{"head_dim": 64, "vocab_size": 1462, "norm_eps": 1e-05, "positions": "rope", "rope_fraction": 0.25, "extras": ["capped logits"], "init_std_up": 0.0262, "lr_mult_down": 3.0, "decay_fraction": 0.615, "decay_shape": "linear", "max_seq_len": 512, "doc_mask": false, "dataset": "wikipedia_en"}
MLP neurons of a small language model. Each row is named by its layer, matrix (up: input weights) and neuron, and shows model dimensions 128-255. Each number is 128 + 32 x the weight over its row's rms, rounded and kept within 0 to 255. Numbers have three digits each.
A block is one neuron, or neurons of one layer that tend to fire together. Before each block is what it responds to, as a language model described it from the Wikipedia text at the highest values.

Description: Middle digits of years. Interior digits of years and season ranges in tables and lists, such as 2010–11 and 2021–22, plus mid-word fragments like player and performance.
L10.up109:138119177132152060054158157137124114117146136179119118153077139185103129134136112109125189116144152193098121153025144122146147106129088124133171165072096146113137208140112135103114176072052202182106159132121063087162156105106143090130098157103089154130164113105134132093145146167118115143123158158123124134145055158122097151113109136093156131131093112134157137089165097126116115170155
L10.up113:120060102148134129165131123069145123141129058107153098141161210125149148137132134118100103134119103112093134120115148127132113078107111137237118115124088079137116133192146147119113138175127121172119154185095110097096233150059138113130143136085140130144144118145086202112098114161100137115202106125093130145093136155140191138093183111164160136195104148143067157164151177108133082134101
L10.up196:100105119152138125146093168148173141109093108142153089081126102205149117130156168115106132132137117106140108133130148086205153128072091124144077137072084106150110114160124122093119085111119135188123123169061121048110126098110126039106124108106133202117147142104104144068095118122054142107145144134149181093104120155144115085150173129151082127181120132155110145093169077097080097175085
L10.up289:130134141131117106179126126126162110107149130131088157112113172184138074135093149159094147148106097110168127098104096172121198127093139169092080097108157106074169108133149117141168120128153130167128120127109060146079123111168167136113119115136141167074171118121040085141061144153182122127130144143174150110135173155160104081073168076106145142095121157083117085103158150157161140166143
L10.up344:084175094123125131108121098179107113134133162098078074111056112115119124143106100107125099107115170118104120087144131127168098081116075157173199124105154090128073175160174145186099119143077122108160135135122126192109150109173093083119060141163092162143081129116129085135103084134097132093181163105203134112091083134160111068160138171141119122146146126121087148126138112088073131149102
L10.up545:146082128146195117129165101177119144114120087068099108184135112131112139069188109147116174121128141156123118093126095164173189091103071157055142113181208126123108150114143167122188144131095098125163148145109079136162116177147191125130055182091157076133084147102153206125127088136126140138125069107143132135147125127168194093144129210138099073134074220148104131149141028150135099128146
L10.up588:121113098117133161135087116110091121156165100115118162120131115168174079099093113167145131113081122146152074145165120165141066138124142131128116112120143123128115119135115132146120111082139150154128059128109132119133085169105087133075131081091124168114160155139108118076072154111113147093100069186156148119070131178165153115139168115175201122184109105125145112158092113085147160135075
L10.up874:097092119147140118114178115145147108144071190121135190202097133128169082101108086140080130081108070128120144126098169158128140145188074119156184108099163210125177173101198099119085100124154128125156120170096092084106088100136152124138157115073148134096079139093122175132055124125171175117153114115124140107151147126075115101185169122113079129123156162125140117132147144126080103151111

Description: Mid-word fragment tokens. Short subword pieces in the middle of a word split across tokens, often after st or est, e.g. mainst-re-am, est-ab-lished, st-at-us.
L7.up57:160115127198114056175125133133147153140201115086130116146123140115213164111144101118118085144219127152127094157146105097159126130106129109190155148184107102125115103089116121177074153134070127152158097121232150120125128136065229111159106113100116039157134125109135125196099065117156092133098123124122108124185133163163161131146095088144131121196135185151112144105112185075127122150180
L7.up626:111133131141123110175129060153141142067146129130132090164137112139195195143089162157094088103188116115107177124074115104142163152100097159107121113156087155145129144131143142114165091153160069141134179134089153122162071149118142190123166074079142080077138138141114147180102117170103149154163137107072117125129133098132096091085093145080093121077149126116141162173132059165103131121135
L7.up630:164128046117096101145100119161125152144157083150153072122135127101116207110128154104084102137153099161137179102093110126138101081143166117072187132152111088132066135139187155126105178178139164084134115147136175098141110109156152139140179142097140137070141139140066160141135115176166117124123093138116115128142058137126087108115145098091108076100056126129172110160115138116087098131139
L7.up904:104077096124104135153123216173088129145119110125156141120131082138100134177173082130102100210168083091141100118146133088106064126116108142084116154123107183143112103177147162095097110142125132100126075181115140159085147087137112143143143130148188139101122157129090130140080151117139123120138080113197125177066095120136077133131132178138131075164130114201118115113141139134146010185142

Description: Closing quotes and parentheses. Closing quotation marks ending short quoted phrases ("waste", "more attractive") and closing parentheses after country codes or asides (ITA), plus "at first" and "not only".
L2.up175:154180122088155114121183110140129101162133147124151099133082103170154085110061124085136102166160162187116203137162068133077122183153123149087144108166116163097141102146105123067123141131176112139099119138124140088070092121139137117082006082169068148118104139083126148132105102115144155073132129105119126167125140106108078097182121141153131102149126114160140031131154136148125147093184
L2.up997:173131093079073142200143190129095123110149126090170129142139076166114077105103122091111122120139119189144135129080110171124165145088145151101130081197084075139136135123105106099150202128138078093130075068065118207086185091121107127112119094116121114130089106147140082097138061119123102112112155128160072155160106068109092123149059110142135164087108147146140096145106155167121095153206

Description: Article or initial "a". The article a after an opening quote, hyphen or bracket ("a great…", "a fretted bass"), and word-initial A starting paragraphs or headings (After, As, Achievements).
L2.up28:124158111175132099163100151140156132078088142127162143123146196104155102113130107137133129068109163074070203113079109123146092092188192165126094159106123107127133159098113100114108150112168133087156149133124156066096101179135113096087118140174084078148154109108149100182117090166134123100117130197180111162102131082126222137127132176176114115115124139137185124164092116104111140112144
L2.up912:107133151127120113162122114155113161122035149100145132132087149137163085137127091116070166111121115126138184126098119159136085135205166110105103095062077148123061166095202164135144202179164134138096106102114128098080079086077143135101108135132052094165075092066131138162120110158108126121132115186167155125127092075143127128135105138106115131098122151159181166129095117072149136162143

Description: Split-off word-initial d. A lone word-initial d or D token split from the rest of a common word, as in due, dollars, day, demonstrated; sometimes C (Court, Cavalry).
L10.up21:125152127117164130116131132070150137109126135128108113176115113123186128116151114161135117158120063143130123123118138172084135133106164118134141131182172084100095185109142169108166099110175070155083104113186116143113092134056121153125109116066145154126111175125161136159157155155119146195127150094094076145167095151194128114102120095125183084176117173148148100080154164121054143194117
L10.up404:166111093151180104154152100150121109124111085047155063138091123072095195092168151125133112123101136144176120170120134181150092167161149115158180167176127108104203123104113127134104125104125124135134080123148108099136120120139168137079186104110037143107094142142139124095071151129122118160134067202121151126020070218140155069124147072073149118148129161121099064128146069142111144093099
L10.up464:096097109143162134113141105142124089158103125130119103112184099135196201114117146169152172140138139160136093101092115167139043130194158141096096134153087049101163147080087141144071160105141152141119135089142150178107128112127161121114087142067150170135145108130142192115084071160097111134086101172143125203090027145128111095178154090124160117116129124205116152148135156062070097126142
L10.up624:111125114131134154110122078148115116108077153100074090153147146122105125108056159107208109125128103134076095090061146124134189158165153087115102192170134121079121176134053129140127157106086111136129126122129083173147107103122159144099163166070127109102129142152099148160086115178194135166092109137108115163136079104142157116130084121078217168105126124165091137121135155167140086133152
L10.up643:127164110149137103155127069138103092147105080133124136143100106084168170172129118164150088065117151081087140120133104203171108116102159176137145122143097079142115074139128173131103140051124127150076109175044086119124122125182122101088139090144103165085086125154104087170117135190201132162120127131098121131114065143119168131137152132055131088101138169124129075116083112171073108086104
L10.up683:101112117143122127127116094131175073130103150093137125110112114114129110093112137164150153138082145185132110168108077100124088155131135139117118138140058172105152159145110152187160130141121168141098185145154166091142136102129133134116110139151128122141130129128070144147155138163096144154180142093115093186108062121161106113123128119079131071146079099126123139086124108144069115094137
L10.up971:188141112160156105079123175167154098123090103135183095143157092167136161137048145145161115146176088129121082077118081189139125128121125099127167121169142110108108148124183074143122111124090102083148154153116136140170068131097156127065160171102117136113131148113186071155145118121149157078060097106104100118121112128169156123162124125108129093076076124106085147201147150171168136118071
L10.up974:111137159185125133086130110158141093119132105165164139151156140105190171067138098143116135123126113130119155193135140181197102162119188147086133190131151105138119126084126101104119152105140170071057055127160102122120141156158170158103152079095131140152169064154109186115098127161155156144145145081203072178128131121203099113131119122108158123110116138149138147121150118168057093103086

Description: Article and word-initial "a". Mostly the article " a" after verbs or prepositions (made a, had a, with a), plus "a" opening words like achieve, available, away.
L7.up46:074112104122151135125092125155124096086122092085134092132146178130108093133157095123128169139145120164097129150103128074142140164128164125156112086126117177090133093087095107139081160109115129146202158125138110070100155090089074143170054159152094168105102120154107105085175109095121120108142160164217134124149070051172130126069139111126162083193075126132096087145068148105159046195130
L7.up51:111136154132149161127086086133169137131128144142138095062098151144120085047061126122149183115157149112090074074138109129125114108116123159127110097116127113107127186160134154097087192131161129077109109082086092138048180219081074119165121115212108112122162093101152103133095077169132121076146118117150105092072129045089139124123120126104144185191071120067128085151066143103128135160076
L7.up405:135160134125142139122163120169159100093142165180091136092129194114160135168186099080072113173168123129157162155142090156096116130126181097214148125137088107135100113119117147079131131118074163170144189133128181078105148116078164135191149127125134110174141185104075147102127123137142100114074166136121167159157156104121113143129155108138077153141072127132108095208107121133154130123159
L7.up1000:102059154185111135133138105170102125085123179128106108130123102101180132112118072133124103145115137139173132141113118121120106133146121116000114129151068112124051170164104117105083095123121083146132098101147102144091129128151104108173128159190160128164113137118156110141136078175128120181126197060100163087058096120209077092177127155112156111146075046150112096094086089095139151144183

Description: Plural noun endings. Plural suffix pieces ending common nouns, split off from their stems, as in cas-es, corn-ers, group-s, gener-ations, often before commas or "of".
L7.up35:152099105153143089122114158124097146141120091121157062110050093123149128090132100088099169133079120125131141148181138194119100162126115144107141143129173134117095121176088167130136135117124152082156170076117140105121124107173116111107104156132071144111217120167143073113117143124210105104129136138144166135095078165114143091156136125124147190137117142091134088084187164129095106084130
L7.up43:218116138157136098174112088131098132083158160122176159133128130167064140091138057136146133129142121094090148100105141118054101126118119180095121096110139143071159096123116131068090086174151148126132133145127155167192149111146151152118136152111090145112128175135094134129107110135150084151090170077102124126127104127122097125149110143103118140121099110106125106083131185136102115080126
L7.up686:193124105144139149137053117065090130153128121073059109132075088208133122098095110108084128186116137097115168140125123156153102204155154153134154077092158130055136130169082139144154164160105120135177069095060121151199095104106143098078099084132151153140156115112106155142148201137173133137162138056101117135148123175164084129110096132180140148136131136153058144118116176159118154143165
L7.up807:181097071149110169142108136106093120105106120133144090158106069166097165090129116143103110114132164151094147122143131198107091181102110161130128175107140141097113153140138133117101113127127106129139149097095092141165159085106087116119113119136082142108091121109101087118134180166179139137136069151104154088109112138136153165091122124103128127096140084090175050143185154106121112136124

Description: Structural word completions. Word-completing pieces and digits in Wikipedia structure, especially table column headers (T→itle, Spec→ies, Career statist→ics), plus year digits and paragraph breaks.
L2.up327:042092087145111166090066112035116127125136198146073194150140195160085142103159089096116123101130127091126151114126134144152146125207110130135144149183097227108119149132075135139166113124149129157144116095143134203153150139125187132106144175110115202096135123133147123147156100205114111121148136187111138141131087073058139130129117124124144134139136113181142168149100139162115091133110
L2.up736:109101142169185148082105167084141135159124176115106131163153085202115092146145132084156144087086123081089180113194120160143094104178128146092157130112083163126137098143100134123154148116175113153199135112128098169150115112158165032108168136102137106054127134137097129138092091095109109117118102148113139169102127141090106160211137107143139077189111161103106156136119118135056117156100

Description: Space before years. The space token right before a four-digit year in dates and phrases, e.g. after "June 30,", "In", "in", or a table bar.
L10.up22:141157082129149134144124111163136120122161138107111165169153127141120120150123110146097102173120206171118153109115109108176090131138133123151125143104161185087166108140110046198115137072095052174113104125126208159127123098147093115183174233087074122141104100204120045120103126183136119082146109141174156075163081160107170161169125105116173131099187120120076116103119127135155127123121
L10.up149:139161152130095118137110106128072153117148061100107109092140141114098127130115096212138136110067113169182163124112124136106131133141096096153163138137103096127177081149088143071146125102143105157154109136139125175085082107162120117186145141049089069136127114138118183161141180134120128131041170149120115109163114056118141119093126129100112143023077161108136088129096102087091156117133
L10.up183:118129131168102168179075142095121109102105079134174126107141181099158112097153125125107122103089178113145122173110174117134191141145103131194122099144148138109139143112031151106144063078128089159177116121082092186186117122161152141157121183067148134151168145125131167134198099102150098103123175140195110138163114106118154107157090101095079107161143135091176121060087027128122154130067
L10.up355:145141086089090108170089092087098148118118154146154126142099131116122109076130082118132108145103128167103114179192065113123100157119082166105112126115160132095106072111114167108207098103151141090105130138156042202105156071147130122108117097190123153157132104169142164136177084164111101110099143122159134167132132089105140152127098179108065127128125183151120067131119076119077079162164
L10.up627:145174148136134104156121117099149143122171147149183104134109196100090094090114140127119116190120117141112098138120169106144170140108107135134108095109112116139155124178099093102162102070110127161085114124131091104102149151140184186160081112150125136155157116145131094143129131131106148122098138151238120126141082096109159155119128181120113187134144087083110195094145102055140122131166
L10.up796:111179131138159131090157137135071142149125120161126110144186150157157065115159143126102133137122171150111128157138178163159137175167118147184143092170156138180169176070092151151057090124096080154159091189131187090130094175130124131152130151139134090147104136181136126143098155178151133070165105091113058179180133111114134120127163109055101180104117163159177084170101087155094120078161
L10.up932:158131093199104104203095070086157168126151146043157134103116196142139083077096138126180128159092092135092125126151092071167172146095154173131137121147141103132151192128176116134161130130171060159081144073178149162094149166122157103081129107132105102100071111113124132181087076140126108124117105077150174129115208122075128091146142103155122189141112133138180133062119127102156156144081
L10.up982:134165190184074187150129092081160123191071142105124109104155162158161074069185156075124087092118092132167186175147123109117094150088108159129124140135142153141139093168168141112135122127155125164101111094148195142143113113111148125132178117152176151084135152135091162116126178101194076110167155132148091141077144024155072109100173112168076079102140109109149168136079112138104135133146

Description: Year and date anticipation. Tokens where a date or year comes next: the third digit of years (20-2-2, 1-9-23) and cues such as Released:, As of, early.
L7.up25:107119153117069075081124167073139134174136073148148162081115067121160127097112108143112085128097151131070107141152186125091114118106100145141113172146112170126159136123225102118105115116137152083110099114145058129141086099139120171136090156097122125101128126138094160066092100074141134102132162085119184115114103132068121127164144127136107169149228087161099166120163100139106144064140
L7.up250:134136164114160216058179089148160058147075119171115105065114139161170096162099144139098094164132177072103125159164178155078118122139128112099069139094098091070180132188148104084154091151115160109110100067112105125161106158137105054133123100069174092160120121174074168135132126140141111104077117121145106105110104134121124155139084118136106119151141190127106110138097127106129093111175
L7.up624:131152122097157147122148074107122197152101130098124120106127094164159173157072117136141087145106105103058180163106063139070167215122112116095131158132093191065135120134127135141164113096165097109136146132079121143170063106146096166136097167103107092148139150129145090148085165162108092069183152112167123128180034129159092124132125109123123186142148095107095101141120120163191128108181
L7.up700:112098158144129130106126132199136097120105117174164144080163181255088087115065187152071136111156167134140128095140104151100150146065120098213138138064158119116132125128155083128084139117144115163149109122125133126080139080111028133095201156134117126123139103130109169115074132115138090098096133100129131079106062131170055131137123115126162152133079150176151085069166148161122079159121

Description: Space before dates. The space token after a month name or "in"/"from"/"of" that comes just before a day or year number, as in October 13, in 1919.
L7.up297:176154091101139141154120128132106151104106151171112176087143123138179177144129101127110117136139097145162132121086119131110152121098122105135142117109153144099143145141069155122115148134139092125126120109060098115022137162167071085101038155163119129114147140126158147124100199104200064188087122156164128109113115057119126045111088159107114168168166106125090139112158124151111166158105
L7.up514:121134105141083086185121107126107114146182098107145197186179128136110110126127119186119136152124171104128143155149177206104088099081127116180132136203064169145105099134063116090170150105113092073130142099175201168084150147112096166112126114159144079136079092096149096107078146128113145142091081139156123147100066107090115087157097085150158134115168139068116125097088076090075143164123
L7.up636:132087089146157117139086123132104146187094125149129081128109157098107128132139081121127132212139141189138148139137133104092149141088111123173161117136116128092052111096139227101097141121164137110125128126098072168159086147148160140052064121141101093132084183166128169115084169127141093113084103212133163128129135099118125124112149043159195106083100141148076103156107066143099158132121
L7.up798:123142144098136158159193134154093117142163137115124167101096157191178065129122162150152161132082046118146166113104095098160093114173136123147155088214110126179113082133066101116158180117139076092059160106166136186160116149141146130175086106097095048103149202114179115077147104168116155134118081104111185111151109124148128150179150126120122084054121124139082116119147132124140179163151

Description: Noun-completing suffixes. Final word pieces that complete a noun split across tokens, mostly Latinate suffixes such as -ation, -ity, -ion, -ings, as in Rel|ations, hostil|ities, feel|ings.
L2.up487:132096088103159101143147106115133078145178128153148090132131127185161116177110064194086131096124155157174145173110072118169134146225111064134089062132102183111139108123177133123083120164110091088088055170090143115130132104102153125066145108154087185141201126111118132187151120119130107141082150124126105126130099107098130064136063121119142129178081105106135123117159173105084141128104
L2.up633:100091116144142076037112103118145104155119124191158120150149089102144154119174087157120129139083191187120192146092116116128152145141136140137136100152098162092122205172174121120138108172166170176143144126175067108103137116115131120129216093098097112165095075125096176153125123153173053160108137088154163100144149139089145056123165118152069106111160087135113099161167146154138105114155

Description: Indefinite article "a". The token "a" as the indefinite article mid-sentence, after verbs or prepositions (just a bit, for a total, began a series), and occasionally as a word's first letters (avenge, aid, Area).
L10.up39:121112160097123157111075118088104159162129113087130115166165165168111105094109163096080114166128091128176163072192175115159184097121118142088183114192107121096134107150168111115146114093118147190140142151116148154151097171151224114136153120159081109068103116130086104150133117130144111068095093113190157133106149063189141143136094079129114125094081152127096109172096135129142182124145
L10.up116:099103127083091138142138143177152142082070120109164122107164130131191132085111070078063121129151164182102135130139151124135113176159179175135088185104127121051100178087102094130121147126067100113170130150199201133147117136087179080113146149186076175140129080097129174095209078105134147161119169131128072146106113126153170165072114127119134139118145090161121153155116059118094183178148
L10.up220:159121130131130156096118125167112093138089141139167112111168241128118099128136098101103110137023110142149150150125109167165122170146156122128111141109166062179135146170139166119090126109188108126108193111138120126130093148123090149162152096142072096144161177090148147134130146161062072117120077120088144134147119135170164097163116161149133140156115148080060128138146121044158180138098
L10.up253:154080150179111137149103120125172117100089210117135125183132161137106076080143114065147121118084107135165122135151167099135091192168127154139119209130090112131149153143121065082097154108093105085112089084112141136098158129108098129187180108151104166150120103070176203078143189089171085106125123050111102120141142117190152112111137141117092113107177158116148114135091127146185121132129
L10.up518:125086106095093146148145102152107162149120139144125123134101098079183137155148072110077120140133145092151102076154127090113081102133136142173162127168087206125128169135094085174070151163109072177130194207147149125142135144112137083111151123195135152133095151182133138108152123135164125117170117082175171108197130166141170107078129125148102139104078099193116111112118105105172132167112
L10.up640:083116177150174140122096141161142129103155112119141190165103195120103123119219133124141144147115113105116077119071143089144050156151165146166150204116133078225113179167063129143102142137142144114148151126152140115115061144137099097106124068135078184117145110135134129135138103091070127082117078068129171159147116087122127103110140078192135127163099074173162105138078138147096102119145
L10.up853:103096119123098147114100109126140147060080112065167098122166125128118097128138096122079190130138166150110163087061118157149140158144145183173121156081212137122137116129073112107076166129096117065111171184102134145155064160145130164130162162103107115067106116094127178056123128092155060096160107118105112072127137120146132084114111208133153070114076052134136092078111090110111191154129
L10.up1010:094109135103063107093095137180170121099126119157145132195106151112074163097145159136132134112124113162133137114103103069150111121114163107118116141114208103119095199087139085115073156134146045090142163075104145083133077124092143110158178158150148180074115150139130136121098124101180177151077139093124114214144109116144122062133126129167110137174122085132081129151171104152079132155161

Description: Prepositions after participles. Prepositions, mostly "by" and also with, in, to, right after a past participle or noun, introducing an agent or partner: certified by, collaboration with, used in.
L10.up70:146115080138088201117146158053139136073169124105092128140138115096115124180148122095137126097142163125116106146140163200151169131198121152131131168180121115151128109115105170141144144120128099121098110163148139127156190138156131129094118185166092117141170093144053202149124119118140189037125132083119136090151153064083118120141244106126136155112078117137100171155193133107120076114124
L10.up91:097169153121133167158094132110134129094104060056103122125139122170114126142113179125174109169091100125143100065044144092087149122119141155093135143165060100155177129144135068142134102152098163087117158153098128105156067168070125093182149115163133145086121156139126158174146118111135198110121105152130169117098118031150158082164105108151129143155123124115235160124129075110101114159119
L10.up273:069190139109100138128141148130044097098153122150141159129119120107098111167156128107126131145093081187172137098065099190192128142174141111137198164145126074108192156087168125149146139136112104107173157101144143133132106162073085077109116105091139110109093060102159127080143109081140170177145110129122155153083137017144095112122150148173121111141132119148144082149139112094199172183104
L10.up346:084088091189148172112056174124117139102148164135115141143190088080136142101095123171146112104085088161109088159136108098187128115146213128065129141127135115180134159120144142137106148143104061105137059115083147158107107131192125168087107155160116128053098138154125127140071100155098109110119114118153182114133085143144118083111139125080075121111176116153170089146127130121156158077076
L10.up416:126139090080174171124137097154085173107221136145088154159092163147144144207138140131108148140095096145035108117072118147124142096180129109101126146071150157052175163170100123086143126168128075129155146125090158172129097093121107089115103102138169194094143120128195177078088147101189149124095124135144136134095141142116105126154101137130116160157107146181144108130190135091112183099146
L10.up732:117149167162151100162139131108142167108149131106116147122111083114126176190078104154136086118088116171132117142098175125124122137109161093166184119138133137099146109180133058112117173118103081138173114170114174143167111176089111143102115161144123146084081096109124119118150111180112156070147107069070189182130129078106117075139131112130114093154174124118112140124087140106111081134129
L10.up740:126161110133161113179103154195097063127160157075094127118132159139085208138106174187155094138073158114125058133068145158114147209178164119122093218118034080145125129111182140130147148167104131134113166170111099087126171077115132112175165132159113086133137126095041114167175130139100165113078195143108127139119096117094139115138137137093103196222154162084162075140151114074101130128126
L10.up948:083123119088140097097077109101124060124129146107167128159095136125125117122098097115170075149116084165163099107078148110192157081176148181184115131161114157091119116153145072137139131114110118108090121116097110129168142114112104135062163156110053125089147137117163159086133120123176121184079127145177147144154127155107144113174163132156126177210132130141086130091151082101097136078132

Description: Latinate word-initial "ad-". Opening pieces of Latinate words, mostly "ad" in administrative, advanced, advocate, adjacent, also acc-, ob-, plus closing pieces of table headers (T-ime, V-otes).
L2.up17:062106165128134111107096142086125112095113167111088123074128085111140136100132156116147116155101128139069116137131135068164151108134117137149120104118166142103198135139113117154095163140135135136111153107127197130071141140093124166126087153085155133094093117118156147089178145121105214171142106114138141154137094122119120065143117054125172144135098132145144125087158116024132130155173
L2.up573:072107107144145071130099082082110128091164152121156109124133170095122155167144163130119085140070129181105070149117127173162134082107115161108135118166166128120211123154132124120101112160076149135099118140120147145143147134134175089114097137138157153188155128151221091107132136140107174117163178211157163124170114126104171113059105145055140076118078115118116154130138089110146114113094

Description: Clause-linking prepositions/conjunctions. Prepositions and subordinating conjunctions that follow a complete clause or noun phrase and open a time or attribution modifier, such as until, when, by, during, in.
L2.up294:076120154121079128109132121145163133097143157109129068083055104129133109159143136102107168115109156115124105112108098103089207110076090115108112116132088145110140160119148102136108115129114149133135083112092085115101087128138144072177129074135147112159162115142114163160159099105111113178119230144173114149127137116180075098124132066139095190151081069069073055199180164127118101125070
L2.up678:145206132132070112169131103153164083105153133127174090145083088133156082087139073106097075148131141173157107095086155108101127154154129165092129147161061109144120141136141115099124149146145122130160093084118100127243165138123150095111148153075074124091127140144153100080101107165130110095087203025200160134133144121130143125090152113115111157123130141112152145085121215121118110056223

Description: Sentence-ending periods. Sentence-final periods, including ones fused with closing quotes or parentheses, that end mid-paragraph sentences before another sentence follows, e.g. ". He", "". The".
L2.up194:185185106117086143142129143184124118094132162131076094132116140208135098137124125145051140170149090185120112083161158117110155222154110112122200108075108112078113186110123077134116190129124105153133114134119109140133131113117093183109125121138101146138125145139116072104131098132195188171112147109104091163098090070109056060123130126123107050125096131159056124105144144141132151114146
L2.up757:119155092082097138092145065091152133114152188114092086124133098176136157157129119175077124117082095146090134133157143140099130191138084125134144082145142151073123133165118120144103202079157160146133088113089104145161157124100142236137145132155075145107167109161190136087174097106146160107144086150096082160150149116144151077138119095123106060073082109089133140112108149132182120138097

Description: Noun-completing word endings. Final word pieces that complete common nouns for places, events or institutions, like ev-ent, pl-ant, Stad-ium, cent-re, and plural -s endings.
L10.up66:137088137143133184060145075129120087091157078171080104151088124148141105113063103139075180080202164089113141065050082143089143087110085098142153134129082156087030139071133102118138160119113159145112127111097119160150174093099080166071149110122178172147144088144123113182111183128147154101117147128057208122104144148141128160126127116140140112164151137153080113126179096138135112105151
L10.up296:169071141091160137152136068124161181062117099139112120140144109163157112168112120074166150122165144136120178142088118134107136177125109160158093112201101101081104080101146219123090102122166162092115110131165091067111140050129154162121078108129123113120123159100127115130098143093130113065129169115136175108123172069121102103132121115186199141124120177138172024091148161127103144109131
L10.up544:161085118129161122184107202087069153120122122117063095149136093168087136171130130105138089138087137058130142166118070113178098145112142135154130174234118122063148167185085140125140120138126139118169093141127121148162089112202151106101126098175078155112140155117175123132142168174151107160178166130086127110153124132142137145087126133165176096148148150121129116141139137161155131166112
L10.up566:210093150149119158115145109101151116128173072149113170114140171191123127049154141182106129144115109152076070116081080150067108144137117114116136126087104125119165128115112165156156127110146133106099156102170066116165170195116109052140166116134105105145149148095068135126165121101184147088169124084108131123135148133064111108165092159132159126062121092126114176141121132153115136126175
L10.up567:122110135154171080114127121110125120104089188165170112114157172203168144117195122143156168162113098089134118150130113094147126152151143113129112109137153089081129134111101167192184164135119085155126165101131133169101127128137165096125148160149093061139158115172084115127121150120075108141085165117087174091105095103141137121106070094179142149134072146153179073180110151128075116087182
L10.up659:133144097161171117133168138118116090130173117129105156116083119173166129130113107049108083119127088130175164078120130134117134184098102122208047062160133089132124162146148205135114126173115170094101083166123113116128128113088121075089132136206099148109151160113107174119086174109140057102107133062141082103153151104184092123190126140104149154141074157161090092122084173140105152139156
L10.up772:132079125141135097123092126140150125170184131150197127100119076192183099115136135156141150103142138125146076118159146116158110148109123123163161077112086149127138129104099124111136197158154093126055069141137178176181142027106089072083128110062148136092109142177129193137120112068148145130124178060156155112114157152095158156132145102092137135099124109135126179150136160121095152185145
L10.up933:161111108122076108107166099106096148058255094149104135124119109119111134152066119092100109126115144105161100122119135149140131132141126234120134132080149105059146135093154214111129132117104089181092156171126100131124115131176156109068129099128102102113165101075124172158106131089158110114119137055124157159098145120175141159166131112154144139124083112172090165131126150138130104150154

Description: Sentence-ending periods. Periods ending a sentence mid-paragraph, often closing quoted speech or parentheses (dreams., asthma., Neal).); occasionally decimal points (14.2, 11.00).
L10.up34:117101126157103167092191158163154127167123112118092132130154123114158104118112103136140117152116086077138098119127127113165078212143084136133063069097090186137159106112171100129148121151133134166175157114140173127115083107123077126121076088143124173141122152151133069118099106131084142138119062103131083119076156113109115084102090172076161130155149114118134074102092076149141135159188
L10.up111:141124115134129155112137113130086149118108170104091066122127180171161061100175175054111197114118103066139122170157108068096122184140107108135074102167126110074108145086110133084113115110108069092156191088167123118188163091130088106137122166137139158111236177167116169062073092198101102095114076178106076148155117103174125130121121135093097149119125076127087136117102097085117159140118
L10.up138:125131108182194189125105123119093143082133108092162116163106093108086160102117107137158118114151061112102189181145168117056087179116135136132142148092107119069140158172117114089106137130106092161160141104079099145184128127072094170087125144088077157151166156153120070043141208166177155140168085091117106083119114120131124099095136150178093076110103153090153144175078081074088083192193
L10.up186:218117096108164149173156101142107168151129151142092130161188112198131109127080169104092156128112130188092084146190122197094095131118098141141069129150142140137121153201127142081131089157131090137115136164145103143110133117173119202110139071168194097083164137109082204106161114116095159178112102148172119150107072130139166084154117169171097117066109129073129091096156087133093169107096
L10.up190:130136108136170128175100108127093122162129144152130151112122138175125067189127152152166155137116136138167150149163145099156160165151089150177150096087074110096102110123159140121148126104135096157154119133160086161122166107130131144128039130125077135048170117158135102078115165090165136143178141189148187103067129044113176166189138144109071122116123115112138146090120083199115120138115
L10.up691:158125133157118138145125124068151137131178142151114093167177155119093129129141111150143135121107090076124093126116118078081153119133093205113172140189091177111116150172153180158152126135063128188098144126154158114114162109122138213078168145124171132063089101158109188168068051117109160131096112168096088187114102114095083068126149197100091097113073112125130115096092138118097088134161
L10.up912:158178068111155150086143100137120115106181163067134187115223113157113133162181149124086130112119161135073121124110094128150110143104043189122111114098121170065128098139119106124120114119140083129127169133117094144062074157138133155142159149161152176133180127150146180069098157148189134135157098096205146137099132080140085137138188180107114141053099106097118132105151131094147118148095
L10.up917:167077118133111179122166068131123177114140064150140180098185131225153125106131149111109182108104166156101121095141064083145099101156126139132086115123090160084139173128182156129114158116117099124120168141159129154134145075128113124116098105119176150097179117178107166064119177197141090149113087119129139162134093127115203110106116145112158105062150147095143093153152119141116161165128